config = dict(
    n_layer=15,
    d_model=192,
    n_head=3,
    n_kv_head=1,
    head_dim=32,
    d_mlp=512,
    vocab_size=801,
    activation='swiglu',
    norm='rmsnorm',
    norm_place='pre',
    norm_eps=1e-05,
    positions='rope',
    rope_base=10000.0,
    rope_fraction=0.75,
    qk_norm=False,
    attn_scale=0.177,
    bias='none',
    tie_embeddings=True,
    parallel_block=False,
    init='normal',
    init_std_qkv=0.0417,
    init_std_o=0.059,
    init_std_up=0.0417,
    init_std_down=0.0,
    optimizer='muon',
    lr=0.00551,
    lr_mult_o=1.5,
    beta1=0.9,
    lr_head=0.00528,
    grad_clip=1.0,
    warmup_steps=200,
    schedule='wsd',
    decay_fraction=0.362,
    decay_shape='linear',
    final_lr_fraction=0.05,
    batch_tokens=16384,
    seq_len=512,
    doc_mask=True,
    train_tokens=150100000,
    steps=9162,
    dataset='wikipedia_en',
)
MLP neurons of a small language model. Each row is named by its layer, matrix (gate and up: input weights) and neuron, and shows model dimensions 0-191. Each number is 500 + 50 x the weight over its row's rms, rounded and kept within 0 to 999. Numbers have three digits each. A neuron's up and down rows have the sign that makes its largest values positive.
Before each neuron's rows, "fires on" lists the tokens most often at its 100 highest values on Wikipedia text that the model never trained on.

fires on: "uc", " ", "os", " U", "c", "y"
L5.gate383:596414611612489438487422476445437430493491434524529478506590577570533553529507525553415469482438511461524510415475526455433471469468538553441558490428469537482459487487512541574557609439543547494468454435514484495419436568608432493574515553365547460533529520511537471502541480488447574534543484491510522448513474456471454514562430410503473492479458493440495468479499579436479504467405521466483527573454491483499582417477457523365521549467516523518490493460476481421546447498559524523560561540539458517449548428475537496482540537472515404523572494554518510488368522497516558371
L5.up383:517528569494521581535478540461527439538442558468510488535522544546520524538461515421473566462498494510467558440537540559517484440563495328476593503486442456407466541427480397570512551431510552474457571456481508398435560399479496598515538588514442508541534480472493485501516521488505475591455529454477404516479485609426492448529458542436494490486517603509535590517521490483505534550473542478550510540572565519505498472422459428539385568531466457488557600585482448455500436514470445546416548655519499522539515487531488480515527419464560478431576555501481401490542527513527477454

fires on: "us", "ur", "ud", " us", "enc", "es"
L2.gate406:560580488503573513502586576540499447518516484557448519492437471542524490599522462448566483465408442442552391530519469479571632542538466599393432470522492482517561534466493573506532496516499445497457429507535539539452569605505475481540452504460399516474489522509489532379456450497463531556530478519446539482478529510514488487502522549462479459531516478553485501509476498516517505438532547558440495499522552408377538458505445651618410527553435519494396414566377422458530588398467462495462529507498519482462501574468617457452480458475445505513448485496480479542463472476502454455
L2.up406:526457451582563516536582516497480548444517472539548534448477517557550510515476448362542540502436429487542458514484519551445546430477549487486491409521491429498548512530452571441543498507471475379529555544627554522455489530443485481527500461481441481493486539484581508487629545558490456547429424451416611429569470559540464405546555471442658452520559507486444572496456521471535465491521529517496472558375461539512534480523489503497458580526476525464468458409471471450554440452502568437507592412556453420537488479552492475504532463552460549509464576453507532477516430470466477615

fires on: "s", "ent", "ed", "ec", " in", "id"
L2.gate503:496535571481611452561473480507553463546548447529468585519400498583452490536611536549544542518492524460581585566489529550504589493537571500491525506512514563459488447455449550501499549447439410511525496477470528528472570559539456560506559437500546545457526470508472541471457519550593464464496517505507501495380527448430516465494440457414466438509508493549506541559445511436513506545520529602549552465493550395582569520461518603423434645557518441492485485488473622422469433431523541533503526534388528489559435512487545550545500475535547441459498457585543506478460640517553479531
L2.up503:533475464465591562455520439515451505433520402499459561566470558508484550518546478513612494519432513472514447515513530500479506580474563505545461545440417623503491482458489463521549468540525573398485502457510560498506511509434511598542624512526539476493489445522584516502547507519531579500497500486430559531584525467437624509502490441503485505571478532479486477462536489546492547520548557623485467544450415468527536480482451474460389620484469540420466525502485533452502606421510588489505518544402469435457452458566454513501550471548519444328524506531511423449469456547378563511

fires on: " m", " ", "P", "if", "===", " P"
L6.gate74:457555557442507508430472513561553522494502414523420502491532563604513542603466459540469457597466527583429558436516555480597542473410452566546543458469499464582409475467498513555592448518491557483497512402493497507508485588423481434469448481398306477548499522478480523512539481541651557517557536513471459466478606528482466484543517473501532547483516454454551496539483471536552477524443533483528521491420506436549446561566491503526481516440504524455586461393556496550553427503544517538577502525491454442536530515529488509523565579404470522533502538432506516468511468495403555410
L6.up74:500588502520555489479470468534641568536464444544551481463557504486411535468464529478424506526490463493497470480598565461483480454543540492453600542472490537580387468526453468416552460541478578533457511505534520514513503520456454407522484468493350532606487460570427536533524465506536478496526528484515509403571551524507388467572465531447557524474592515521466497545530543542454557472503498536580551465524409488424461605506460593494509508516431508575471526449418580411564449523503428562554478514455524473500510457451504422477569599478527495410497391449544520466506413532417530523

fires on: "i", "v", "p", "al", "le", " se"
L5.gate259:488391531437606527469564456569484534506553446490492551501473522549446455544491599461516523460506417509489496487512548495471524479511507576527551531590460460498514364467561504540497457490491522458543484537454541584473470489498426482525506478555537577471445437568548568552556458544511579529617512515436486536489606444420431496550580509523411480457536525580397558424555627452436551620500484554526542508430482488612544477526528542469544478437474465404471445555429497488478529615510546529476487419517552469477537536438507507401410501475510566550454528522532502488474472469413529512
L5.up259:459486557569603494463468585540549531429519511595396524473440443489469556460521499396473459628464489593448504500491512534588565557514500463414513519478571529473508472472507575568512487517550514513479510470568527563485471488555475529502505515561504541599429378451499519532527500473479521508461437526492500475451534416577485607498490540566569550544513477555539439407497485528550541502492467425583487531482498449531574473515462470476514527450657472465618405510442477564571471510438513563497390393433494550525587573387453491503518535434550514491488500546490434502566514496517518513

fires on: " is", " are", ".", "a", " were", "ome"
L2.gate217:481532486442494460453469574485462511550477486501486412463591562454502506530455468515424474517416572552486346515571521534416490529565548480563578490466433523459448533564577501427452541573568407546382448546547503525543495476391545495542492473530537520448513576476505472500612497489439571537473466474453453512518447504456555407548593552528522526536474582576462493482516459415482472541486520491513476427469509527534457538474511487384576478493485504646472438504498485475541500543517459563432521487434461507386534525591530472463540542434570498638448550497507516542486455434458568508
L2.up217:472455482465547449443484520421463563530526487399562527465435504440479534506533445519424527556546622670591470593526478482526397439415517463545546412393568567465536460519437509534477505561472527473461453494488548480494395574434597502480551480546449460607502489468420475566508504520543566587490568532450464470563475497528516492461586504519543520448479479529515391519519448484441532548538519509479481581566541517540551451416502525519487420440496456537411566564531474479477550476480562430604440498517544483558501526471544368451518508510428522522511471501471511498473473498445571490

fires on: " "
L7.gate286:517611527496544582496522482441517580456537416439502500454516476503463556475568427560437474510466422455527487575435467537534524460512497513566498526490467461495460467457448569552567494556445548479554505542555492604439452430452445473530463566356493430542561528459361392491513419521496557532436465495581486500531500461490537501509455482470512516472470414464554559519515456545516421488468453546511531418464518501504601495436464482400476552491499484508515491535458495470525539399433489500507511506461547488538471558513626553466521475558483531619399369498625502389450430481493506494
L7.up286:583545539562488461547484450594521511445479556507535502496522524520566633516614449517447490496523525529549590498546466510438471585505630525474368492472480526489460560535462421422484601445542516536493459520450604452394538524525594444508543432548505463459436450499478451419533380468505464540517531519464483546596602437475532499492571470484510553468455534610584465571529550399430487511500486488481563500510569470563517516466437492564394478528548468514570553525514372455502537457495534490500533537558514572489487494501544505478486602488457480519568502477480450465465422476504454496

fires on: "e", "a", "al"
L3.gate425:504557392504470436507483512469597552518486531561420468518588493497435546500550445546552441488552467428534450514541456539507459542502554528486532470506524514486496446421467537549531462483541462467504502595588459478451456465438527466478426517456560558559514520636517580516544462519470553400471497469410549593509505477379521446574565516456511580455593440488422466610552544417520497462547538576627435497634516438592513476514547491503499431454533515402421484512443447490406505545531485465590495543503447542472508501521512500533521542569470523464471553539481507503428567456553492435
L3.up425:465469459506548498466580461452562408516477486531468491504567476442504557380603489379491468454532548503463513540559508521560494506481447472511541552493425429511461552652512476488501478502586502457469566543491478535579495414444516493507575505456424616505524388521487623454485521508508591513535534485478519517608588413524513521566436505536587536554530522454509503488518462545565555415452489483550542391545517438552456455529396465495444484410496476515477441521526458530549429493423542519562483411449415533455386563485500514511492442479468423467504515449435481527474533486413491482

fires on: " work", " s", "om", "H", "ard", " H"
L9.gate291:607455496559594501541493537448444534543442451503463531494568492485527589522466521620490530400428546467517438464404506488468522521524425510489609420508464630543555526462482527521492515528517586491523425531475470437554497632470413539484454495525598531521523410535485488441379568489424467533542504433542545523550437496546610566543543522476509583467572455458481511593478491477515439500528455438463574477554393495488471583498493552500473525441432496456531532459481417507514542449511457509492489481444651490527591584498512509473479505459515542489579500488521460514504484476578575469
L9.up291:409530403487470487486491541439511422499485533506508456544447435535513481620534523441505503473481397485503484508490484508468441545520484548539571423539484441465395530549526552549527502551497502570541427412447451500511526566545570543530423531428502473547511604508469495474543515543474500415540451476526461534459449514531648488444614472512530523462482508437464510474434478482513492513443517424470551478537530522438559461489490466540527510603537441424590408560438485511525509586477506424415503473610497546522546595444514446561452492584490470458512508581591417503534533539535578660

fires on: " is", "ly", "ased", " us", " are"
L5.gate310:451488539501545506493531535508479444542527481464555502458560558492622487557466497572490411540483447563484497603487590501466610500491487540515494562565471493496529552584474513565506590548441484466500524540543499534480412542378394505533501404442475495487450556487416427503521487521509484551444434403467504505485508493495540384554501563561546431500505548541492455581567478537521469518478473607535491577499481631520496573421468471540514586420485422561627567530545511489514536481556525433475473468537522522402482557489531528514462487504512469476425417497427439430413376498466505548
L5.up310:490495460518548482465490565534522467529565458433515495552508502486558481586494489547403473559464468500456497451646517432535507530575490456551458510484521477472497424514452461531513541517447498557527602421552515613518468474445469483566498485454462506548450644436447521451432513581563484567539439487485451476514502475528356498430556531592505490485461536559478458438511513523455462470418491495457496521517566541508393570440439435532567505463466474527482487478537406493515467503616511461519422577540479463512525538558477494505462466561530590385348435585505403467493447516415517537

fires on: " |", "is", "op", "6", "8", "ol"
L3.gate35:500533456398489405522527488494434526467475515475527593507614455461499500461495625459527504393546526412542406576572544505554459549492527508581470490525513431494506496414464480489458557515502465634519540508536527514589480469605537487473537529432610451484549475605539521541391499438554486506394534528505475460452385499517457473518522600423514521490469437521465606547512501532501508507498527487460478519428518407516498506517498437487493554417545497512450454497460436497473468398494428561397449538538551461516499510538505513511455512532574575523520556442571573582434533407436491514
L3.up35:533536493505499438485523483516499503467527482410549508504451521580399457522488542476551440581556453468498472475538473407536476461595578458502631566471582453517569520569525520498455443529509501486549428507494489572493494452556598541515401492443455474460530523556373455451544499529441636491484483468494503483511423450489479513509528529471555495471499481394480512552448539471420481514396485500524445562556540551520471541417571437489636474521434548453488602587549460497572521444471550453494478500484507593448427529378504550519409511503492610465481492519492565490431485484481510623

fires on: "us", "ation", "il", "es", "ist", "k"
L3.gate121:507537451450498548496506556592524475485476538625518497446579521513463425518493483461432449503588473491614527543531528491481558494504515422499537488543530562480532442518525537521543516558521430527461511489422446614504576538545434417530452544475602450558465427553433556460504570572482551482612551510570589529454506459469617509474607495437546476478531529453485514493559469470474440482541513522456411503481512474417415547482485513555543467563525515444431487544401467586508382537485540509436463499455510581470434502485550406505421520462537506463514575505394538485416507516529502373
L3.up121:585471550508474524488395545564460489460559548457565507488476487500432539536470494509553487521549479453560542436422502492466540519526538488466437544537614525565409503529451526429474618429535447515567495515564460538508532519505505504469417403490565477567461544495419474453482474554595474555518464433431546486491448462391541397517596524465593522543541502480521510535519515487381485448502518439482490524489498469457484545572508423466559585463480468586520507320452517495541585486423555481487475502448538460476511526524499425593470435525555546520500601562454368486430498473445499498

fires on: " the", "is", ".", "l", " -", " their"
L3.gate325:515471498497518524472495460495569516503541535513562515419603560497522572584553426471436466500472590639485528423527474469630440505502581447480533378472456480551444494502561554569572463534574457501486532455481550455600441479444472393483550481565477525512493492535488531557477648471409554520501487540558469529465507512514515512471581519406476515493618482472478480475546468509500467531525516485540507478553582458470541498461536484509439490611482470437425444435541500610528420460404537411444469550470540483450525508489488425530552488493495483565510501467506563516437369414509558545
L3.up325:509537573456418532468461496495500566495408573479513454470474522523519505487542453540557425490390505520504427445520551486545504533484496458441469449445541471419424409525519511567416491534354487500492464450511607531555489553486473396476545488414476485573392552531441457578479471401574540452497443592567537523544515494422517437507498414471413438474516507483469481535533517479523486484474512472558560543476495522490538436474548498454519499599555508532487560514480448561513405474623416361457515468396429473500528495496416490543493578474431499482512489451481481602442516454421533552

fires on: "el", "u", "m", "o", "ure", "y"
L5.gate58:562473593546470400474626618441499486569507442535404411474546542595534550512501498501490460427443401401380372479594512537485493486469485502493494449487526419500489466471406380475524445519457548501568553459570461525462489517500514527415427441435506510430414570496503501490457451564438497497496474583488601513488444564479475546532481479530519471540480445546477490524493440612447500523497449468492411537525561534508407506537438521429518526474605539562480492511439505559512492505567508545422466467465444509530497574535532563405514439507503550522489445477482519459509430471452551466
L5.up58:438440499535460394453482440491527503529476498541495469534436474546497442522453408480506518525513429397483499502516430542446448462497496475522502448516468554521431550433360474501577425568527480548499593398560444457615608394516507533447583523393478556537472466539515448518577502497463542577429415535493451530430501523421510514538544576563453492592461486583436480512417498490485457496499527570485433528537588511505551424472499409470531587524539510458519491493473458516459539451540546476434454475496418419537505425477563505523482547553491537540457490552553518605547446450399541464

fires on: "h", " O", "le", " H", "ph", "p"
L7.gate246:503472529496476505554479571520519549464654519441515455507589518510512459510462476498486485548482491499504529576439476497517568591523464511458418543585504481553496534588546488505498473494581559474397514533459509601577534508517484515517497440438474428456484594447584516575409523483482542541422452493467475528479538527482440459557481568532453506554404499399499481600461536501505522554528503437511569494565529518462423494458480553467458529488494606529522407553431486424614498521462551607446636541476586446463404438564504547520586567445570556561482498471428508490414466475539545499
L7.up246:425497534518522496556585437447463467445483480517518459501609539586530440486459596531521534566503588434545503464556482522481434454489444561518530619545498504591415521510430448458536539539453527458545520480556550462468564525573439542461470543424508422536535548494541599472484479432395592502542525418504443560543470470494437479464573513504487413406433497408510432594401499467490520522548406537526526516535533396515494517466449547514479471501519554562479468550498477409490552498507456436451471456559606421472487464603539456470526438494550412453566510480492478517484491568505612506

fires on: "le", "oc", " R", "ic", "it", "p"
L6.gate385:534616489465450424467476526492578571535490532552463456467511610481560418514421491473450490606483553556436574538399519624501571547536527564383477530383466524438512555516481482478486558503545539546411527528402575505560527551559405506465500456491497426496472460585463562497535639444443508468513568517588600492516539479538463505415481499500494547487441539481535575486474453443463434461605475510604492507546520491486451441548467574512526465558489542594534509544511501500485507488520536490412483491471488479485457450498461523453553448440544467448534606482503509448538549486490579440
L6.up385:471429497601607529565477431534486593495555453424508446424483495634555502500413518454497575505494489509489567534574527538591475521524446490549490469426580503512590446405497503503575564481468594583485536489492526507581453562568508588546428507488596474479494483475495495548569496583521546514549514558454507541480558522598523548493522539529538482523462508507549436578483398468375475542504521561467541471543379494532549519473426521511507469569490461563483527544562418505555534564479516500547505524526480485402513555458548594467545556462507497566467525441441525520490536402418544411

fires on: "he", " E", "iel", "y", "ib", "ou"
L9.gate489:515469463473517482434549509610506509528496506539481395512545425518437524535548499490479526495421495452539578473389489454513524478552485548519526608522480530414615423605449460468515415492520516460459545550472597463406511451480543528533531472371503453484531524409581481501498446517515410479435586545434446547537451552526554545538511385520517557540430477540527486486482502495461569490520478451478499414505524423596493378481535473530399483438603526584473588499478505478514522525535558621477502422554515572394525508457525483493493522525449478515520529496494442442430442527436541449
L9.up489:414504467426468485439492469514558545436427509506527474446520508535588432513488544519411464380492504512567421635485459474489506543460419464454438538448414552473526510556476570523477385437548538554509533480447575442479505513582543499355473591520457471532543405538568504536401518477424463471421459516507468569546486457535548473495438567518533547425462488468394544493543507533475430461514592488570508531521428580554394499519471533456441458536474586525463503469527487493534467496549452512468525416520469502509546467525500562566485477460436500449539477490417537557525554471401497610

fires on: "and", "ar", "y", "k", "i", "e"
L9.gate235:347512572631514548518463572480484500497531499562457513484483502499454432506513570571494412500465585502463442474483446581554526471538452458517607521597572482534556536422422579502593507441455497552482488524531396500522536504506455463523533489456511534506567509497509504436510549468506473526454466531597509597548493566519490573559522512487541486514479471424454401511582440427388528477558417456525477476445501462479404458439439544547395508509497566459487488553531447376428565540450565569498485498617539576534516526540463552419474514459447498501492470523541474523467540560528423536
L9.up235:552379475511544522436482495449580471561534577449496567492529547506520517554429572503552491509533488553522493525500483421521471576449440442482603485516577510500417387492530631482638526551476525551534531612479544577479414559493522551472543483452554526518538493448393517447438567454525488491554407532491435493509581478569432503489445553520575426503597555471493490565543501540485559518528423475585495435446471446481464537511395500500539572429524481505474459519486431410498510437495586416586500516506535478436498495563523523443406619481469465427511512545522469485506504530506494524

fires on: "y", "and", "ly", "ing", "m"
L3.gate1:544438488478480486494483481501586625595495533572541481522542502529544585581533543525481469546538368502443580538505508516498494530521647424554522535494511393523525492492404592537488428560494575545537547494564478492468517480448554497540373545455452500400415469551482470391541533449482470449466455537565512499572443564500482509575453492503592457502493416462505567504560501490457556554417483543478503423456506509555504378534381523592508541505473541493432490534545493445464418540503434545481506491516530473543533541506512558547424546406436503521543546452490462500531516470473503602
L3.up1:514410548627568437457529442519578556459613535503550481475409461532610541483472475636621439439462504480489398455428470456491460467441457483437439448419500493549509471501422529478411412501555534510516517530547473513488493520477494401513512447430453404537448500470483461530470419526501543511461456552506569459569534456433382517504487526453499459564490462468431528542488609527445491471439457502499592591517550525463509482543467446543534551503548509467472447474508474510522510495512517574540428418457441526534475521533467510459540626480490431495439472474542536580572405469557467507

fires on: "ed", "ould", "ap", "ated", "ent", "ied"
L2.gate351:552496488419460544462469493482422523609526488391447502509481498497561392464439506415533489535480511488568506679464451591590568620475504552460523511534504489585529499465483442480469552523552500443511570400538483509505524503443579463453511498338525415464538520483552499453502458480519581479499540456513488515512449515524500517515446535497587580454476513495536612499570476529469386462512568515547481538517535443481622479491518546366407488500525452582531545514433502461456562479550507511485472475480454598524557542488531478615505453520467483531485469580472489441508547543499475561
L2.up351:500602464421476460464497475430480482446471523443522502476561511563461479398462571508491591456517599493469427549629412443476539599471480509512460505566456462541495576465476441417522524488508484487533493549489507520489443475481580532495539514477554442575490528454636446371384531513559548464472492506438443527453477456480571393491528485499572490535483475542484509481443433440522491557520498605491529508480514526478471544562447509462500606546507490439527527516404490448453518420463519458476448463481550504510536472482609522603519399565584551410500566492417501418502520598466470448

fires on: "ing", "is", "\n"
L3.gate92:508552544523438468519471499594592492564449470482600538476497489548516520563526485464491420422479528435520422548377580468498493494512560438530393442462461475401426517470461502466557590519502461497558514392538493382508437600513478437526493519545548427549509518577578536500450460467438477501417493480519502380482456474520458500512509470478499518475521547469554472537532500564546413654499526443525447562521443445406519459548428411516430506510436523429588495484506496554505587416515457435442404525473487514549479484513463533583510434442494541421520472554544501517503474471550421498
L3.up92:462535499498537492481475591428488514398536463469625458514385543591526420544537536519604517543468511452447506499462438554549566465420453543451444464495460531497451509535505511469477364577505532551418458524454390529448420502421541480528538488467501565589491521534416586409526508517522510420545455519491466573453422493463529524466480458542465464501501499533497502566619479462491476548443508520382597556520508450559532430475525528491495527542489474521415600533420478476517496426502378511525477536399555513505532582490440496529364503484517545492454433507504560529491482464476557486

fires on: "y", "et", "u", "ro", "re", "a"
L6.gate120:371393485576440449545464523514566559455503506443448479533527446518520514472517460470483517530389570524495563563493422443545362460499525458521507445431493480494504613462508473517556576425500436499426400514470492550537487578522511502449559533509552545427493476432544518484436460470526497507416492457475459534459449547472462573523567503451534568582424418554538529428447502461518453551505512417478495514515569500424441455622575518411447437435553572524523606505495483487584512477508579420471497431512507518461497541479483463521522571521495546643507497515492500575509463423438455449
L6.up120:483508468476520510536486393533443510466476434541575526555396423637383491512515454586536583458524355471490475533511448531539388518450448494500553545389446493451482555439477514538537564619604498485547379446468471514469484527532526496514498473442472502538452503435479543560396486467519501508472403451471463496520528489451543476462560474568470446436501436510573495496546475457483493510517520520445539456490388525586413504491493517485539588517518468525496435446554483520553498539428504519450509437451529549512536572558498567560513515452469537561590463433506549485434511408432561413

fires on: "it", "e", "ar", "ast", "ent"
L7.gate216:488545419606520517498502480561518466542499561482456551437521521485485514454506532473574543518480459439551430481541547485510475507430485444541483586378540466453503554441492555517602489528510531499569454505527535530614539537414481520607485482519453474480524527559501496409402570506429492541637515456547538395558411518468573438519477487481478469450523505486453533494452395477531463459564466434512502497564480530528370475597520605503531610464400427520491514531553527505509606494448463407483498508491470547481541436489548573549486568489475525496537461634487557442509472531598502533
L7.up216:527485567415430422485430557421565514539550478578543516434430569541547442519548535554524521461496479563473505588456551467459470441495522483460525494534514559548527464607557507475453504468529538534499551488493549547476442520515494508567567555493480523431474375600462493446470463498572586552476547448475516474554500366478454515483535463550437537513468539504444514520480523550612608454658515444558468480503500494526442592587540513514439601510543544511469524540474487484349518424550439550547497482366442493465523523475529511480471453493592459504524525500460440432463510417509446468

fires on: " ", "p", " 2"
L8.gate375:502500566510488502635459524536557493558484439450456528588577548382492611514417496540479452485438487489537542544555508551490481487580515506474518455488526435500395473482573567467494449480577501557523496441538473531505502512500437449585407534406555516474509494518458413501462480510558596527569518525506521474520565427465484510574371378537529577510531564528613539468431483447499468506430438481505462486443524434592494561496516475453547497484581519529479549479527564494510509439545534541413539481500479424472566554518503560446517395540592493524489490414582503512392408575489530468
L8.up375:432595529542412473437514552526495505525477533491620458489585557475456529505541470512463328516485500535457522467494559538495570484497590458364570517513544490532464563452502499562467570530534599422476528411538594540465483575490525494508531416557467531532578456444451486517513440512502502506461563471483461488515583483504505518482501461506527459394530483535566440544504516459455430482388537630484429608515458536532471554504511552462502496483460511532550534546499494464478430506450551501524449556536379401559533419444382553481518491413471519439477483558522496485546378496499511473

fires on: " s", " d"
L9.gate145:513448572531545456469464501448457547527484453547489494495545543469425584500533480443527471500575450514475549535551455522535447509501525686526408506523544440515415625433515460484484488532489636480506467530352447496517395493402535447505517410508539456425481442477507490495452449464459608412598541454503433527538545558563511505557544463549468545468494483460520545566606435495461542531517459538519476473475475436565539478502489513517464517475493533452469502520533453527375508548489576561495627464536551471418538515573570424503555498586537498514480512487441455430433494520484559520
L9.up145:549515485464474525523516446591545454443573553541408580524568516523503547554417471525566430429488422511543488503566512459406412501386560541378581541508482554496532510486503451552494509435429526504507482503541460524566436587522426510416537590510485423447523528468492458442513527499527471538379475479432540494442458549474573463499534490539489480552450584527488483528583597442464406539501489403483508441505497510548463537460503539395622493417540508436496574558426465498442541498537500492457488473509445516477486521526526466557537431565470383461558500549409511394442456504473534532

fires on: "ation", "ed", "ated"
L2.gate456:548453462493554511480523526557499503546434478480559525600497609520466506462441370468386442568511458593562453568525481507444581466437512540432445453522547453554526467515544430426571529483538531460575496478575514504498487476515519618533509495479517459493471467498484526528471462533429556529434443526529494504445500489472414458593491540510534520415474483470564551483553476616521449461489442497575482527539413517482435405508516445559473506433514521498403455513563406478452457531486604490521390554466466445400490489461457581557403515630523413561516532544539496568506469466475445442
L2.up456:525563432457455542464488555439484455505471610502467572498483483526517526578514363470425621530482547533439452583561491526496545534572486553528461579516566497542567492498423552450561530545477543521543504481515481557522591413538438515474570464462541485501439471472514467399483556516540519519433389460429548507429579568517455399560502580498524597490509443539521603501500430567494452428430511514543456453482552477474494520530472485560510515475426424473482489512614416508555549438465432418424520422545450452513445497571524575571511509517492486450435498494449512478541507478556616507

fires on: " s", " S"
L10.gate169:515456519428497450441463481574461471447461505486490462498642504396610520508533589624530415522480478498596566494458565479488453438485505570484417474444485520436547503445485507535494513452459577536469509526563541443465562462474445543492454510563525547397445423517474507488426505534526544497454512589454571421613538469446391460596500561552446523499494426422449616526444477547523509549498491496547565548505539478404444525550461493425551478543488552483448507509631513529544553512470560441464520475412471519479457519460446525533518585517519545591544436543568490556452458493517488499
L10.up169:438484406546554466493396473556441554518457528486497498487479413541503412465610510527435546471568438452508479532449515470424484483486624524571493410571492537583429522407534494529541500523464535487486446461481526518516495500598512492519492495562558400490577438558445568546498479530496447505494482466560591591496484479530534403548486602524534429436551476440456508441463536488493568523508462523474530450496453530419575553462554473541475469536506543415514476500412525536524481530491402471483514567335433462491441508490502516527542541348601564489504461515501482581502502494492449609

fires on: "p", "h", "it", " m"
L9.gate436:541433578521612530519502492439501518455496467556587446466527517531483427592445532448556471459499536506405485507468514569522510550587382504423511535481494475496554548484510454602454528441498442534493490492489502563450517488547482439465399515416464539492530444510578497470545523484499495515395516462573423506385512502501535496538483532456383537508492446511543579560503392494410602525587499521415446514500498542537480418504433518542494574425526481490543639532507592446507471508413511591477501464449541532476596540524499522569461484566549512533609530567581490503466441490464502404
L9.up436:477455439486546484479538454532443515475432550501459421409558463572476422593440455423547512451479543504438517466454456523588468529482417493540537428488490569602532559481440493574464507404506432454569523649552622547470511555527582475507468519485501529545415457480524549577412455478531644501492520467468524528545511385555439522499512516455495505470476557467540441478512421530493537487524485501451604467496452464503574399436486609527513437475558577601538572487504521386462560530485525437490521540556479498454536500490533518426490546528506471513507460481454477476480553433514585559

fires on: " S", " s", "us"
L10.gate25:510461532509463507445506448481442536453445436536516494496547583461544411498495564582554396446500428534513514434535624522583518449564446572559497480484485539508499552531502556472482525448501569542485611443397470428494494559439504429532498507506574480407581568477542537455433495494511494437606550543485522487479532556584515510498537592441376537444490467446505539583502494552574523512524480562479519477451536486513409469505634536375572541583519517536489514482551480395458453464415493446576442415471494536569473514539482479436471464459484441539517470527518493390506421483534496536
L10.up25:491501422429460534528473557542528463464397491478461490503520462437505526559508424356527504497467505511483488546493513436488499502374460518561527524503536461584448527390549472509515371514527535515514591507554417560460405472460494511593531523401443420590539539462485440523517445538609522460474447526523478478536478509463604580477460576576491517565529534497483486465486617425482483585537477478546515516552522392461544560511481520543534442486501560479527523488550377581523480512506507534381448479529512569417481606453564472524484600453488525444561485585552493495483500548542523528

fires on: "is", "ir", " was", " this"
L2.gate130:516417559493543483451561555457520491496355475418410488522491454456531473537493502447491550446474379515443500487461442432545533513531454501486514628523453488525510475577509511502467490471560509434500496483446543572436509459521594414510551539510529578541489465574547510462501500500519420504435491534463532498479469507419507546522580568538623505521545516458453437473544552512486358510460461507475426504445541549502408675437471528584493517452566447542501561444581484554540355507492447546521523474518470520424463495549500431461506607451537463528515550469480437425487438455430510504
L2.up130:476463492470532533478567472480485511530475523483573594476443442458604552482532477469528505509555525459547513529600467479456483513479457651526480498523472518446426526487474495489429526497516508569510579427545407467474428498489459413494542483491493501511508450458440599515369498449491489488419512433429483596594418470513547497543520442471533383508515616505394436471568515483492466547433497578429451446532494567545497577589484507487567442559527391468551597538493483500561456473504464593469499471451514416542520523423554450456568527379485538457467494518494430471506490479555601480

fires on: " up", "ar", " —", "i", "ing", "it"
L9.gate330:456608413579585538479450495520484557475469534529511461516577539469451499444571532606554468440468451451524545528563525522542485456481524432480434525459478549433492536488528581495546558358471517437595417493528479580479495463491470390495478463545517501488435579461611437518441501458454536589495472495540627539499476410540592500458518460462568468419543459465489585489407579396546459483463549454531501525487537479510569475488554549451511551491520567572500464569619470394515511487426486491556513492481453534553517462512458545475477450508533578476455602500479431498453506555543540531
L9.up330:582589534528503490530483485425552466454506505520398593487528577519556446518491499508489495457538471580435408595573472513590464472513509519478537514513443468534485459558551524561577513621399377566514514462529630494478497523475453499489541487547561462536499559494400483490468489448467579551606530517521443517495558484591592522507491487527616455508486555559501521640492538514443495525498510428538486507544563552483438610519470536391477598473523505494555509464521503538490532525447426426596511458462452496530488488500534500598460536451539489522407557465476509487438493593570434502

fires on: "re", "at", "u", "r", "w", "ard"
L7.gate175:491387532534485546565433533461477543575429426527557558466476475457467381521487508517521498515461487427510422530486513504531406477553488523506489466497521497531486639512489518471499445510480552525532495484512418531506612489564599477544524465494539531553493462491533459540488520470534397581508413527452575407514489573462487605534531578406474564497393488596547603567592474441509424455538510495468446423554577542503478541488532549474536390456491530585478571574537498451531442474475488442443582548538506498536514469502476403538439430492530505606465481423557473503458410535503459544
L7.up175:461544369511548514545476475620506529503480487593539545437578550468474510529621602498477439478521458415538467504490526504483477597467512471537475581511461539510505481412534530533600522467523537421485515507459481471484584485408504572420536445569444564476476462518546464608524512609507557474508509437499568517567513425487648493559540496511525473515477416471534465514525564458500458487466420499475555492456385518516531517470479498599494607477472570437578524443564490458514494486531447576524488584564538524539431493538504448531457503534479574502505493518533407470544584542435568605